Weights of a small transformer language model: 15.5M parameters, 472M tokens.
MLP neurons of a small language model. Each row is named by its layer, matrix (gate and up: input weights) and neuron, and shows model dimensions 0-95. Each number is 128 + 32 x the weight over its row's rms, rounded and kept within 0 to 255. Numbers have three digits each. A neuron's up and down rows have the sign that makes its largest values positive.
Before each neuron's rows, "fires on" lists the tokens most often at its 100 highest values on Wikipedia text that the model never trained on. A number after a token or word is its count.

fires on: "ward" 25, "and" 8, "m" 7, "ity" 5, " of" 5, "ub" 5
L9.gate368:082118147147082111141068175131160129147185141117093092135124164087152111108097137136184097148142144125111171163211088087120120175140149119084115130104098179070107105175104138142113154147086175179105099102120084114158141096100124128162150191098192156154087115169111094115157142096156133132
L9.up368:119184133103168106102132154077156163107175139100138081085108105157139103159126108080170097122129156185102106147154149106079098168095138105137181117087138181099129114094172171208150094168156126118141082107134167112101097128137187160048127125143157140112146072118084153133150141100143104127

fires on: "ed" 27, "al" 24, "or" 15, "ted" 8, "ative" 4
L5.gate392:118152103118122109165139105116149120125111165125106086155079169116129157127158184134116119148100164109117086115169147090084139079089111192143122173221087171065155089113139136088155147070091189131105155139116178185132163063184138158196111085150164093149116173173073143141162136128118108098
L5.up392:128134143120120160111167136176080139082116146140067122123100131138135115135099162096113134142099163089118121142115151165076125147163159118122086147150133148044150124149136097126131089086101126106125160117153130183109131109155109156158187117165153101101068217166101177221151133096130068139

fires on: " ex" 78, " pre" 11, "ers" 6
L4.gate44:112093135160154095152084093102110125201146094135127150163143161060099105060163197157118122103091132113119115150152157073127095117124117129137143158072113099165133135143159119195170111119079126138095126076157111161048106180167095114168062129105090142109137089105069144100197057144156064118
L4.up44:075087099108116136080123135160129134128162119110148130080130136070147138111119152157057123106117158054126167072136160123141057099107103114080153168110075096124108155079074109093145123098143136151089049171075164076126115134124056134116110161129148160100178130047075078111089134131150091140

fires on: "," 98
L11.gate517:104157124138188090128071121152075111171161124163114181151178140138170110105102116117133154110156133070109115082123167179137097120147124093167146145181143172139142180091182061146123099071134130116105151152090106180132123156145163085182113153117106096091120168131120137109180191192125111111
L11.up517:105106081199173151139084150107166112134145103142109120136132073189088104132100171129133099134170180077078127133116132137149140171133146178116110141137089147038194172102119104146118097132155170143089071151148192129112154126162130095108079119139174108162172143175206098186154132143165155102

fires on: "m" 94, "p" 5
L10.gate700:093115163086133076120106188098104185128125144140128133174113161111152142165124050153084104124110135148077089101149086146152145139136139107097079102142153085105128133145107110142114130087143071160058159067107124092125126127092140118144142132126163073071093173154152123112156135077128079138
L10.up700:077087104147125137117113098097158066161130129213189165174130136139188109153134085161140128082120148097056101133120092085128149113054120081145085113116178108136120133109141140089130180128144120141126159206148120159145133115188110131077215162136116150151130092128092126067158120123129087141

fires on: "ing" 33, "ay" 6, "am" 6, "a" 6
L8.gate434:055148153077097123144032136185181145128137085116111152159155072186163137131080108045109120113148070178159140120148164155048116096163063139113099080117083119103166119116122170121172116114114168131147141162092076133129142119124168148090129149090105129148134145122135142129172069166082123111
L8.up434:116141177145116097098179104104100107117155070146114187109107194125098144144113137124118144147098057123112175139110179164118132137142073204114135137166090108100101123113105117123173113087137104114102113117124108139199140123141147098126144129126146162152150124090143071110135099140135149159

fires on: "es" 27, "ing" 20, "s" 15, "ation" 10, "e" 4
L9.gate453:110097115068126090162116147169130122090119072140145067089114154134133152185134100131096102201081164151137132166151140101078152140077103158095162170169138070086113139133129098104144130063074114142156144163098114152172100149124186141146118141141178109122049169044087131102116106097184156114
L9.up453:124143107131218103106104079138156179083156117124127091191098138151093129129099180090156087152190121098135141206205162125167131140048184093060186137146120130084108122112174124132162112153141167152142104147108176141103118131132143168108105138151213153143156099140144142140098153122130074087

fires on: "ed" 86, "ing" 4
L4.gate592:004127174118069143158080108103131111168152107100138140098178144132133115148170149138124095122103127132112099161163140112108113153115115173187141121115186172141146091100128172117144144125093121178181173171149106089155161140160130146142163193125164175124118129145187121113168023138093167129
L4.up592:105108164110102180107107132116133140078129060109128176097146137128113122155175169138090152144102157120064123176207134093145126194108074162087109053171119202109137154091090140132125084133050139114177121177147122059157141131114149120136152161200096123097114103112143137086133144189175138122

fires on: "ith" 17, "ok" 13, "er" 10, "as" 9, "ine" 9, "o" 8
L4.gate346:127181087161152132163064085145163092121136120110188125133078143169159145137095138108158134162133113144180130145120081118118160179086123157136144117123073147161082154162103143209122158070129148173104165183082131132121182121183140140133135091128118062158147127128096124135204116143091121124
L4.up346:113110101096105106199170106125065207117081147197133171137111146123132094201108138089177218081102107088141135095164114129140126115087160093137082111110060138150121176095102141135161127118179090078104105185101132116104120147141031122087118147133134126149191121115159099119117126105138185130

fires on: "p" 66, " who" 17, "P" 14
L3.gate394:168119120134120057143088069149080175175137138051104112130111105158137091125119102174162141014176175133158144151161200169193145089201090116122161150132165171127078101171162129148110153134116099120125116140126145136161161163133128083112089118129108183160097136082093111128145101144133103077
L3.up394:128108138098146108118112096130150161183104123121138137139057102135135106117230135086078108124138181080107153144160106117115110151164117066167082125169109174113162163086138165112149154190145124101088181148145141108170115117146145133133141117137100154143136128097168118105152113157107129085

fires on: " b" 24, " of" 19, " to" 11, "ed" 7, "en" 6, "e" 6
L11.gate303:183104138126120145150131131116059164165121147095153078149138167149132159040129180157124140067097122130096182171164124068190120146152094091158144130137095099124082154134146156137134103100137123069108135087104165152122164177142105103080158124113133085150135093137158149067105106097110133149
L11.up303:108068152136141096204146138127064149192160157148169085155175123165132135142151204093116125075049173111143137168093134097175177175125141116175141113131115143152127114059149191110109148066152060137158135151121105188144148132161126140103086140118153166134182128140152111111152101140074131141

fires on: "ib" 32, "im" 14, "-" 13, "ord" 5, "ific" 5, "u" 4
L10.gate546:134123147147120161101160152138078130137136157179165102129191162151116120137119103143093080080135107139167049160101104144134113134137140169104100126108103080056119133202111140146157153130103117071103120116116122134167211139144138142118126121166145100144138166160073142141120161141161102152
L10.up546:144207115078170123127144167160120134167198114155096200152111179110141110105094142104081150131164124107201156207189113136097095070151103106110090151075102120141122118135111138075173091097070139082133127088131104184122172135159152077143138146154114130135158155077170144123138142181129110093

fires on: "t" 15, " al" 15, " s" 9, "ist" 7, " cons" 6, " comp" 6
L13.gate455:126134057114129111193139153126155135162111127231169105119137103199087086127112161151131167131065138114146095133066137123105130091131077160129176090121084067066154146121128096137076127142199104133141069114119104120108136094135139109106144118134176111141089081069148129139085172143157143132
L13.up455:175152121113119143122191088139124172125108168191136154144132139156162072180079143149099106192152104131144118092143099152212149140089105134129141119142094116095118120093091171191155065068133154182054125122144081183160154049108129175087140111110160117051195162127108139129147159155145165114

fires on: " cent" 19, " comm" 12, "ur" 10, " sc" 7, "ent" 5, "i" 5
L10.gate543:137122143151095165165140137128131092130121151070131139092094141070164135154184118124140110117103053129073135112204163157124113117171133138135153137108112132134082170180146065159132138103145080179116156135183148160102157143153064131149095146161104093136102112088134137181086134136116138129
L10.up543:163177141124111133137173212090110104193153117113189119099122140111104125076153073150120088131106185173145129099123109084121132144126084137118183107178193130102130067133152102110125136121086152069125077166104091150094118074092144118147093139171171203080168177138170073098127150126150135147

fires on: "," 27, " of" 16, " and" 14, " in" 12, "it" 10, " to" 6
L10.gate229:117103137139156031170102121106178152154147149134169100109122081068178110125097116106106192125148120149078138086146091153155124100133131108123103173085112127153100094120130131109097123148110127068124163090106130122167109125123131135111150103132117149170148134099076117154118125063146088113
L10.up229:086161120138177198141149139157128147080132137052165107126098124146101109137116153124136101149144142146114112147192134174115116085134098112050099089123098127100143072123138070147130112068139145142156074076140078163189185077131111084120160096156193088143125109101108155125155125077108109122

fires on: "ir" 20, "ber" 15, "her" 11, "t" 8, "ur" 8, "ot" 5
L11.gate355:192108096169118145196132103097129153119167184083083131089096128121117077152165108124143100073112113139108105115172147085097135112170149077119082123051180071069120154196113143146104156125118126203102124115125149183154108092158109131135124166100115056144068162165139128114146133171153102115
L11.up355:142153061143112175118097133139097148101159098105102116127125158149188147119180108178136123109123099121163033189084133152172115173139158106110118077148152106122144150144109143144122080172129142106159185170156110195034114131075047138086141119134141085120125164102112125074106090131078118148

fires on: " with" 21, "wn" 15, "e" 12, "oin" 10, "s" 9, "ard" 6
L3.gate148:128083142134141058177112155105184118152108186084106108133097171128095097160142075119154152170171096104158095076175109128133119124148121143149178153137091143181161096148050149174115113167123101167143108132149128163105133119148132164126142167111143120192118147100170073132112160171090087181
L3.up148:101085172119132139169153153067117154147079119153104129185153209136105160138125078137149147098125131174162130117158176164154103177151153146149107133107099095079117119122136105134141151103090046111168166133129131058115121068195058150168131123103129214147133139116090135152154121171145116158

fires on: "le" 27, "," 26, "h" 4
L11.gate512:090079121123150153108166169104167158141160100105106154134109155194145219131132148093139155091152084141184128106159108190122101120100171077190134108111141097177137163134096102128118078122159176126147126100093044184156120152158114168184116142136116105080081141174166166172232136139116193104
L11.up512:181110088120052109142092195118157143152117101157121082201062118096136132172107153102131146060189127070140126098122180151106127178170119135164130107168157169130139191125134111162181133157094157141074176185130138161104175154117120086146110138106166177143162127139063115166127123106145126106

fires on: "it" 36, "m" 26, "ro" 24, "r" 8, "qu" 4
L3.gate86:168148155132163089152148081132071148096132124123091143137164113122132160138125125114101166094088173137090187127120118110122151089091169110095118097110098119153125147097169095091098119127149126186111108134059126146108085178069129042121134131080135160149085083213111175126113208122123125147
L3.up86:144148125134089133108054184113118122160116166196082220192131143098179166092205115098161222110076064120115118101133131159105132104132134109146145149120109107122124163115113148170155068127133143150107193149132129157105136134058091123130128147148094170147128134168041100190124119135081157132

fires on: "ity" 16, "wn" 14, "ill" 13, "way" 10, "el" 8, "y" 6
L8.gate604:139158112135086095147105131105231134121147157103176182145153131109132139107104141057059137115140153042114139119169096123110092131069116151079134118153188177073118118144087105195086123135115169108090142141138147107143172133135160104066107141142102153135122134147142065140130120121037154097
L8.up604:085120160156100100116141135090140145128182180138150128139112149135171116070089147179123133119135102162146095105128172143213102069156142107063178069163108151166142160111120196119100143056133072100096111125165082182167170092106105041107154125062113097077096101096123181126171111139127110087

fires on: "ut" 22, " War" 19, "." 11, "ad" 6, "ran" 4
L9.gate572:103109149086124102105167052183120104079176118150160184120137090160152153109122105160197158113073084121084173156126119081176132138144052143139149157073139131080084130149195156101174109138144126127169147168159100105133136111169140138150123193114101104160112133131085177148188154089128122156
L9.up572:115126170111160133181125111165094137133135131122092119103100139099186143140126094151115127139133205124160136137105109145168169134125103081154165163094132126126155120093109090172127130134127176129136096112095150095096172128116088157129099184078115128144083108111149123157112149141143126162

fires on: "s" 44, "es" 29, "un" 6, "ed" 4
L11.gate46:178124121126164114171151107058133145088128051169190116132180113131171116191131153125066140140156219089144148182099110089127101119135171150162141144098133106125114152146147136139152140099086153157103112105144139137096144113124112116133155047153188151110086163156160148156095117079108152099
L11.up46:150067143122165098097163131127132130047062093126120068173081152143129139151115126067173135184132109121130135168118166150163100098082121122148119081149131094129151156098127121145242136091131169110095090146130140079196090062194141156121165087169142126107093099152158162089088119088101069139

fires on: "u" 27, "a" 16, "b" 7, "-" 6, " inter" 6, "i" 5
L11.gate207:114137132106099108137128108053107127077123121155159075124100152089174116142103159151084084115132152113152114091090077067125099111151082151177149114156198103136082091173096107164170172109118166004083144142101157122109123106178153086106091111087120124123137122124126136105105118084223096124
L11.up207:080182180153135163122095183215091160162137173104088110091136187125105124148074096099109161094086108164129124187117094150147119107167099136139095166132152062144046136147133112072155138131103138127134091126123164182086145106154183094138139060096150132172108176127180104062109118093139172106

fires on: "p" 62, "s" 15
L8.gate349:133091119050041126134095133162107135125135149153101092135169101119163081142128155131125173130136136144151152114183145139167108109096097127134147139138111143079117109131118089147135106149086119183143102144146108126110182181148135087123161115167127141159067131103156211098141133186162146115
L8.up349:140140131200080131136079148125104166151101119147151109107146155093119164155175178117100158141129129070086134136189179147128112175114140094125095149194088107047135168112113098114108159185155140140128164112128134117125133135156123139086082161145137139097159183138089138144113198143201151197

fires on: "," 62, " |" 18, " and" 9
L9.gate141:124184084119128120176069155164146135163125122125122089182120166122070105100106165153138122143145090058125081132148106105126122131093144079179148186112085062089102158143107141134189131145150180115114142126124122121102128101177206107168145100152131100169111114085172149144118180098111105166
L9.up141:155157104119114168133140175182117137113161149113168091152136070142089077098095148073154133176152116094123117149084154120101123121094117179113084168087112099154128138100121145111205135109140161138068070116126174112116142118176154155096137111114147133095158102099107079090121124092111150094

fires on: "t" 28, "o" 17, "as" 15, "k" 10, "all" 6
L5.gate390:080152170163130122152071132160120179089069141171126167148178202115146098127143160165149157108151163092141105103141108112067079132115164162140124147102163149120104125146131104131130125139122111135141116129105108103112106112169146122149114132128109113130136128042115156100186096145169106085
L5.up390:117085135135123107077128193121123141095140160142157125050119151113134124168089097094102123081134071108136095089147119069155137118102157098105140125120149096116089121139113174131155108115070184222091081118125100126123079151121152023172063148136090159141117116173111066133158105098118182150

fires on: "es" 16, "ed" 13, "e" 12, "ard" 8, "ak" 6
L8.gate215:155126136182135098098102149147100100116133176153215090094086195075128083083193156139150136111169147166156046049119122158124072180059143080090145165142085112120116069180141091153117108078086099133132188103089079097136078081124153150124150161135141097058154090148168147107191135182120145157
L8.up215:064222161068114075096139088130165157090136119166142169104155154090159110143161180105147194122144117159169130128116108201101150124132165112117123123058191118080158190097127085144107127134173133102151137118110137106134118107158116102178096151173169121090141090152129148126167117084165112162

fires on: " and" 96
L9.gate338:114161149120145187108135093168131151097128128069151091144113114098121095128120124104147121116065094095120106136183084121129115175106141158113116098160118113104116144190127177154123161102096071156140161099136141108081167119135176134154122096149165092120135200126153162120129119169121153124
L9.up338:131165162127153144139100139136095110136190128127204148151101115153060144118133140140147084164186090167155108141061090114108116164120123034069114123150114084248122128131133184134098141141094139096113124131097160066114114152133148208084144120102137160118153131108134081051176121158102126137

fires on: " of" 76, " from" 10, " in" 8, "ong" 5
L10.gate243:169149107108058084158129128071136135186122113188175108122134208157068184131084144118184145147141110115140188164206079111133197113164182107157111157160136153118175120109193144138115125147111148138147139093136138150187097075123128111113164120155120143125087125178170142107069170150129115033
L10.up243:163100144134130132126055154164154137128080129117138130107166148151163126151136116148135093134106152102133145131104103155093151119170123121142107227130134200132196098085157196083086094192128193092134156194103117168110097087119145150147136152106150129114104136083135154084187126157122169041

fires on: "." 26, "p" 16, "i" 14, "ad" 8, "in" 6
L8.gate328:121092106100150154168096127211132106147104234166134160146128125102188132123146095089142097165193201126082163130123156140165051109139101141149064137151163169098125120131129072103178084124124128081186149109110168105098143120179164095125106150149107121115124153157076095132087154119161164163
L8.up328:110117149085144120139124079148148175120086108155109117080154067073199172110083095084101132115122226169113110130163102153128079130168072112123165168111084078183169071121092122150098100089093144129111081095122172106114154173133136110151111159123144156140125144151146137126148150109138103112

fires on: "qu" 24, "ad" 12, "z" 9, "reat" 7, "ing" 6, "ous" 5
L5.gate10:132083181177134139162067117064161114087115086178148129126152154129136148139139126112140127111088112108148127164132153129214121153120091159127097091118086128180133100111079159111104123157130106125061123145136066114158167164191111145105139119188158205149149062157128118118132084140125134143
L5.up10:153136172191114132180109134127145138119143086113168127100062147129053126117155154103112127150108092144133097148162156123170132176171125166070124110100136095125154097019080211101163115122066145123115129142147117094104121110120124149064113174136126117113122052089094105113143096135128134125

fires on: " p" 25, "es" 9, "ir" 6, "her" 5, "3" 5
L9.gate36:123102140093130127145104179084167162149124176119103112129073129123137117101177118119220134101146154208094125196116103125126135064101119167144108125096097125088132065174141100104101137173094089166144132124119155141166095143104143095131115122121120114170097160182076145122174117116168154058
L9.up36:162172086124131135109112149134165101178138160148110097129095157101120146107196106100150128121127078136156126173137114111126172115083092143102126102148123109045172170185148130142062129190095137140176163111114118205152178144154093168194140123134180043138148166125147141100137181129110170118

fires on: "s" 15, "ver" 12, "ed" 10, "old" 8, "es" 6
L8.gate67:083095081079193107128132070164104123094104108136145109116097118146068140072099180171145177086123096112130126123148119172180119165094095131090163134131087143118139081131096050090117103142071073150102103087143081108115117097153172118173189193127082122119177120176163116119164141146121134134
L8.up67:129128148120151117163174105100108158143150065125089100146096174113113150186113149170112143159111107153112131157145092091164151133156115161126165101115172167097148155175100110154148108159169118122166157113097115126090102109082099063116071119163117171131172150148165138130134090186140172157

fires on: "ec" 34, "ot" 24, "ok" 9, "ed" 6, "un" 5, "ft" 4
L5.gate668:101107173141107124112118121076162088168157097136111101109117116087133142124089108098152106068109197151141100146148156102139113160153176139143174094054149160146136131133107090169199160114005146137128100181179142068081125112094148174121129135162166145173122152151123147113084125168107114124
L5.up668:118120161141137100089125178158102137135100071144120140125097108138178125087198138161157127132160184141114175164150154118108175146152145124127165062180120163153100108091119079094147092143078172163156096141109159065187147087070134131125183135112116113236114125150155162158110163188087156153

fires on: "ed" 34, "ated" 15, "s" 11, "ade" 8, "ost" 5, "es" 4
L9.gate633:177093145118121139139118135116072179198174146141141140107128156173137152166161203099144162109138124114133148097101134094193125109096160159140115142131118148103166095076143123146164200107067137112069094191114120122147103091108116163113115143148103143128084099102118081114140081109077076114
L9.up633:188188129114113123100103115088157145126103104138127146233107167125094136162133160109182106184131146082166121181079160105110096153085167160138142109141123174197192134182143115111166080117116128118172102113104142081146095121154108155074147126164127096134097131068134135132095160049132082122

fires on: "ed" 43, "s" 9, "ing" 9, "r" 5, "or" 5, "ied" 4
L10.gate245:111167110110107119100117060055165163153119118139106149146072136151146124132119128152107174129143127166136155163178125128160115044179096131106105146148072145151130089201060168110162152174109186118095156128138138146134150113160064102140097148145148097163105141161086087080134115066145175156
L10.up245:161111126125130127081138164105102095121114161082118094102181147148116173165170139169101147130151213082156144101116136097094139126128150127085124164168144079104127145167118138089144142061115137064153096194078167184160202115186076136127131168088117125123065110172144098125137130136089115170

fires on: "m" 53, "r" 24, "M" 22
L3.gate215:111115158113081102139124093140174114089122117133186116126113131113117100123126152168100138156061172156118118116167137118083132044046145087162100162125115078125160119138141095132102120116177070120117169165129107143138141169148146083184140094089141125142113134148141182175140172060102090128
L3.up215:166128148154105157079128123111148075098118136139150182149079172129191119111154132141124155126186164171208153113153138154094068096108180117071101132194122114064142135148123144140176096146125151144089120128156155087170129159120126107137122180174165091128183161120093179140079129132094188128

fires on: "ist" 68, "'" 17, "am" 4
L5.gate424:150122094113052134125116089183086146105163129125123135133166143128133120118119187153167104130134107138122122135102092128122070120104088134155162152177104137074153112151048069116114100113136090121094131109086136116099170102146126163097160128160174123123157118135102170171133119124146167114
L5.up424:088175163096152138089116134127118104106152155151124097145165112133115114197158143135155158167098091086096104119126090129159136141112170145117118167130103118156104165129160156147170136067083095181067107114093137149186182137167121166131152108131143113097067119119112055177135101137172155125

fires on: "a" 16, " " 16, " H" 12, " E" 6, "r" 5, " F" 4
L13.gate178:081168131154130104127136119105079131104118194134148175125159155112162116194103082140101161148151101095142123134143228097128078100132097115129053152095145087163095086180078094187126179125092158134121160169140186137121158164113128112106120103143141180152102137115174110141091125089158171132
L13.up178:087119171082171072173127077089137085126152117074109171120093123157156160130110096116085178195130128116175133171151084065142078139158117098104147128163082109153139118119111079119165124155083165130134145153162147080198105163171181198104150145133147137147153045122134155091076112069158141112

fires on: "ch" 35, "a" 30, "p" 9, "mer" 9, "u" 6
L4.gate156:119135165096139149123095201168148141076113165134160120128176107181123161151144083175131090235107113087105194084115094185176150094139099182173157109139092138131140137123101087132146136117128104126115111111120136152153074106139138164106113190159140142109092153125105155159129110125131127099
L4.up156:071121153123093148113063143079126076164132155153189086164177162111122127119106166122126088158084154198108097137181151126163174173170092087139148165162138094167138168097211166102087191135128168152126138147174122119101116128143121178152146151136112108098127139136092158079149071134101134117

fires on: "um" 41, "on" 11, "ar" 9, "ace" 6, "ra" 6, "X" 6
L3.gate636:111065109121129121126138025128167100145087189155112118173168113148104141136082153132107124057117152138099120124120131167124121161150169141098159091180071113144145154133126078098110123174101144124141084109148057149120060185090121143106150116105110121122139137114137142171146180112130133123
L3.up636:162124097152134095069134101086115145103143135130096164142123162118118148087153052138162073089101153194145102084138109051155210135072145118202154137138130161091115102110164110196056100136121101102149177170134101113151156109133172111147117152111119115173066154164145105108137147142108101165

fires on: "al" 14, "ag" 14, "ay" 10, "ult" 5, "ater" 5, " No" 5
L5.gate48:141136088167088117096088116194171141078153125153076143094176120090118145144140101105110123088173096116123149185089117132192148143137110166200139085123118140102127110135141132150148130123141115142153162156125142155093108140111090187182123226127101188084132120169109120149164093113135137180
L5.up48:127117117152143129140130117119156130135082116115165155118116155098179136125107105076141115137095227157144090117095128157135075135161078148101118160184142075162123116141136098173144123112096132132187139141163156101155189079106131168162105177121100155174115103195113174111143094104120111174

fires on: " b" 27, "p" 15, " sp" 13, "b" 6, "a" 5
L12.gate235:147083202137076149123115087144108195126085148065131150169093132150162120123121083164134038155119145102147130134109065121092115139109115135142129099175127118075132137200142117123094105099117091086047147122102126088118121129151156122088152088110171103136075146136090157184108136131180133102
L12.up235:076096124108112171097137118058173093157131193119100180121157069084161076176182091094103099133168099135135150198122161161048117157132081151138125145130137140161107095146124115093129139109058112096193134181142133134105147095141133163127144161134080126038149134151122078088135138104117145139

fires on: "ed" 35, "." 21, "D" 7, "S" 6, "ive" 5
L8.gate28:062134142085054157164157098095121148089161132112087187134140128106076139108117173148112130098158168154180141218187079153142174140159106117157129120156155135176140103194112140164106092194102167120151101157143096098157162103184099122118153120167177123168107152113105183124114146122175141128
L8.up28:160125178134124148174183112081154124101146130079127104164058126071051160133129204160141138133101118107112121199211123151132146149144127115081164098114146184164166165132081172129074134168121089112149088098146145060104144183133135122160084147111115126123178136101183091184160164092088127097

fires on: " T" 73, "lect" 9, " elect" 5
L3.gate185:124150142137125159087110132080108143078132139142117136111099134162123160155092135090119114171097126124089106145163162161051142070086181121156120092059098162097105140169128143130166157112152100110141129105125109159074139090119114164109127068170195173137114101174147171154164142162055131092
L3.up185:147136166123118141116149131111120116117144124078173161136163122162115157106082084147092110186108115139158066160114140132092062146138153132161100189139095140231122095129096123125152114129189100148114138155148165142132083068152129135173140111128189154132168121121080122176141103122109157070

fires on: "ur" 56, "ic" 26
L9.gate151:070174107159135140120130135091149069127154150125144167092140096147117121176106099115136095055099162129112100130178131111160089134146122133120109140173158159105113191167095083069126082109108095157152167100177134086126092092127134091155067133088134086145132130115134114120056109113075143121
L9.up151:132096143128126134149200158062203092125099172055125154113106138130128188155123096176158114133130135103114143129196126087082107066119133134075153118151119084093142126173104123147124091111156126097131159160131136135131090109194123160105119120168173140103168145123161121153108158176122113148

fires on: " inter" 32, "er" 32, "ter" 20, "i" 4, "ild" 4
L4.gate122:172158174109180163125186104106166106136169122076133157169163193144109123205155176082167170086124163104143140076199162124091137076131095074170099173141166145148072083192113132104137147173111157143111112124117151134077125122182151145124131128126168104117127128137149124141179119130103149137
L4.up122:195130146147172117133144102170119150104132149133105143130142175082167156163217138109121154137176148055125135121074092081194085124167136173154172122086116103135164146077149166143120065131186097098154161153052145106123118150148119074175120110182098116070091097186148172066096103111087068118

fires on: " b" 30, "il" 22, "ed" 17, "l" 12, "at" 6
L13.gate51:084149109120058133137108113136101128071134097104117143113133127119156160101113154111167120128133137169075119150159146148127128174148127107117145118125121166118119162129147154082120153088084150147117169084123153154105145154198162158092130141083133145076133058164157156147146156148111172157
L13.up51:114121179077123046186160101164149160163155086079123077065124156135098120150131197156117111113137157127101145082142144110161180130104136133145100161131103128133118181108166128104132126128215113167152134128108160207088190157169169114106117086126211146117094131123126142053146117129100128093

fires on: " b" 63, "b" 10, " B" 8, "it" 8, " the" 4
L12.gate624:092176139107111130112126144093113187161122157087141100178137124134148111070171127160137148070132147114167111118154128181186143124103119100114113138150123163098089103123086107136113140094135080103127128156146142058144122125141151154136131170193152143133138080172116183137153128049140061184
L12.up624:074127144109160137136122129125009114169131058137131071151154069162117128112136121108142126038152140147135124151127120121113159122163073120161116191120148084136131113130152144129128121102156101108123103167171172071142087107137134154133105160189099143144149101159093117104108113098134096136

fires on: "ation" 13, "r" 10, "ai" 10, "a" 10, "g" 9
L8.gate285:122141119135201104058102108134125106128162134161139131175132083155093122136089095139123123159113120076129160119161123180146132104127136122133118063138119183171116123185135074127191138120069148144167137172180187106069116187114135177167134129115073138104136184102161155103136066114168192130
L8.up285:077105136142070150135096145078050142118119177078111145071111126113112139121105113155128174195112108078096100113167123101106081151097109090124180174088148104162115093102141144096081123121079115138183131170139154110051117119207152181090186203136151149123128109142117163162116103178133122096

fires on: "," 57, ";" 21, ")," 8, " " 5
L9.gate505:077163115088165094146155169114167149186135145148095111106167149119091098169130165125154122151197128110132145073179132120078127103100103156117061146091137142120105152133164125108143072109122185133102085069118127135116111165095134149157105121151145090170148141074134173165144173149159151145
L9.up505:155147098149165111078016132052111124105121128153145060134143086120127193139143165155107161148151140113099201115176133126106085116130154130086075176061150194080104118110127146113093121158093121126119064131124081181128082130098147097094099086120145144106140149197190118096115098148143192084

fires on: " and" 53, "," 24, "f" 10, " &" 7
L10.gate569:098127096127178168152142111179115115119075087088092161145134137104107131149107077134148135074144095156141143071142176108156135163129091130181164123108112157148119090133092170120169114147138125128070160141130135145079167115172176113094140137125109067063148105082156166091145108187162104100
L10.up569:096140138143140158131150111175146168112136103097199139145069145132164186137131088163104110167113158149162137091079102147187151115150157132142134144127153114124109098133146150091111163133094079095101152194123144178106163156169085174046126116165189121148167097141142122105164102122087125111

fires on: " C" 28, "iv" 10, "os" 9, "s" 6, " c" 5
L12.gate207:104138156096122113122126122082113152208128149146137112086097160112168056065109067126162129154168163131101208159099134124113109176083121145154148144156166120061136078098099154080095146107047133139097144088124156153117144168116154192114120155113133148154078104131093153073202108118154130181
L12.up207:146123152143136108116144109118150127173146105129146143116131133119093068049146100098161151082186208125193117135126157119109130146130098143124155152072078098084183143142166141122158126123119139099114126141178104111139183101159137135165157113045137111165140152098057160079164092117144115176

fires on: " comp" 50, "to" 14, "ge" 12, "ot" 11, "o" 9, "n" 4
L3.gate93:110136132053157130143189150139094121081202164146167101081098119128127172119092185101147180172142146091146141153119115123144133092062130140158062182126170124123153158161104107121142115071155149140160172099199096118147122099072096151122123180081146095103120142143122113123146069110207129120
L3.up93:144204135129108104088127079111102178121133119054125171190118174163140122098122125102129137230103141096165109116105074123045097116128099086153160141140126125129118102176085144123107127102106132127148165087181118070086122120145104080150108119104148097132147136141157125123108098149127107158

fires on: "s" 31, "es" 14, "ing" 14, "e" 4
L13.gate666:181162170060134141132159145137104142136137102173123121090138168116144120137159155191116116096119081156161156122109112119151170057125138168147091119131159132136120125118074164158125170158096125177090149118172145120132101152153148114131138088136107131187104133128136101143168158126090114064
L13.up666:070076145111131097074139176105091143129140122079131143112102179151174139196125128064132131139131125120126127165069137134148133145087157159085141113118047172169123221145123128123141151107136168115115109107128118114182071114199139117155065126169134153108177122136124090127111089102132102131

fires on: "ill" 28, "el" 12, "os" 11, "ll" 8, "all" 8, "in" 8
L8.gate308:132177108167048125113115182167109114118140106106188134171114218124158194125118103080136216106107105127167135148174131149065103141118099136160097101142138111103149139181133122124122161166095090121094118088137070173122122125135148162170140149095117095111104118105119150044158130153023088110
L8.up308:091150101126068126124129140150098094104159179156183186133111192082123146101092119116134163104065123146163186125123139137080099094143175093148106140157104106189122175099121204144078090108132070100178071111123108114155116094128136126144102142091119123098061105095107141154183118127051106129

fires on: " c" 18, " st" 10, " in" 7, "ing" 6, " over" 5, " j" 5
L12.gate158:105096101120086140139110121093135151191197045075179150102169141178152129142110112114148069115143086140091142116138088100164176112121113161185100104097093128092154157046140152150122185146091081124163123196162117152109034099145100139127140115071202141149103132131137161151075154157147181083
L12.up158:114110190163082145077059087084157147148092080073156123099088130198119155137184141158089169154082136130102142175131157086170108083190106192132077148121060179192113144137089163124189137132148115072115130136102145170180121070139123176118140212168146090150126118044116120135120113135100099088